MLP neurons of a small language model. Each row is named by its layer, matrix (down: output weights) and neuron, and shows model dimensions 64-127. Each number is 128 + 32 x the weight over its row's rms, rounded and kept within 0 to 255.
Before each neuron's rows, "raises" lists the tokens whose logits its output raises most directly, leaving later layers aside.

raises: ":", ",", ")", " m", " G"
L4.down1947 [129 100 161 137 202 132 168 112 200 167 131  72 123 147 114 121 159 108 136  80  93  88 138 161 132 147  90 155 145  85  91 145 154 141 110 109 108 177 127 153  51 186 126 104 115 178 126  96  96  87 136 102 101 164 131 143 160 117 183  82 146 110 127 153]

raises: "hip", "hood", "uth", "field", "dom"
L4.down257 [153 146 173 145  81 105 142  49 100 137 114  90 132 167 136 161  98 162 112  99 158 201 160  98 137 185 118  94 131 163 107  86 133 137 156 177 167  74  87 185 120 145 192 132 147  97 119 166 118 194  60 134 162  94 137  77 116 135 100 153 216 135  96 121]

raises: "ication", "ale", "aling", "ict", "iev"
L4.down832 [141 130 100 103  84 125 128 102 137 169 134 115  90  81 138 154 115 124  98  84  67 113 100 170 118 123  95 101  83 135 156 133 123  69 169  68  99 101  79 196 165 136 104 121 151 182 119 102 107  85 123 128 206 129 155 163 128 160 126 177 104 155 174  91]

raises: "sa", "to", "za", "ze", "ti"
L3.down91 [173 154 131 107 161 196 129 160 132 165 140 126 132 127 116  82 113 143 106 204 188  97 105 149 114 148 167 170 142 134 122 168 119  88 174 147  64 223 105 129 112 111 160 145 117 102 107 128 109  96 117 160 152 184 111 159 112  94 148 102 132 137 143 142]

raises: " well", "yl", "ce", "lee", " follows"
L4.down1416 [132 202  99 159 128  95 181 109  98 135  85 204  93 178 106 122 168 158  91 131 143 143 103 111 106 119 125  79 124 139 143 100 149 138 161  99  98 104 185 169 200 126 105 151 182 134 184 133 129  73 178 146 132 129 126 125  88  75 102  58 143  87 120 119]

raises: "(", " (", "/", " |", " or"
L3.down1695 [104 122 115 191 142 123 129 137 134 116 141 137  85 177 142 131 132 127 127 119  76 123 149 140 146 195 141 123 151 121 180 154 149 135 131 148 115 132 189 177 108  76 106 181 179 122 124  89  33  72 106 165 128  99 130 154 189  83 175 114 116 131 119 134]

raises: "ly", "lie", "wide", "uman", " Writer"
L3.down582 [123  41 103 101 131 139  77 104 139 110 135 159  96 157 146 107 112 116 108  99 134 167 130 129  67 121  97  84 136  98  64 128 181 127 111 102 213 114 106 124  89 135  56 155 164 130 110 158 134 109 101  93 148 151 165 160 159 149 135 166 129 141 112 112]

raises: "hip", "ions", "ice", "ship", "ices"
L3.down2035 [115  64 125 146  78 145 153 111 147 149 152 188  75 146 158 184  94 123 105 110 118 166 195  72  97 135  93 151 142  87 131 116 128 128 140 146 162 107 120  92 182 194 102 102 125 146 145 179 122  47 163 124 157 105 162  84 130 152  96 152 128 151 125 145]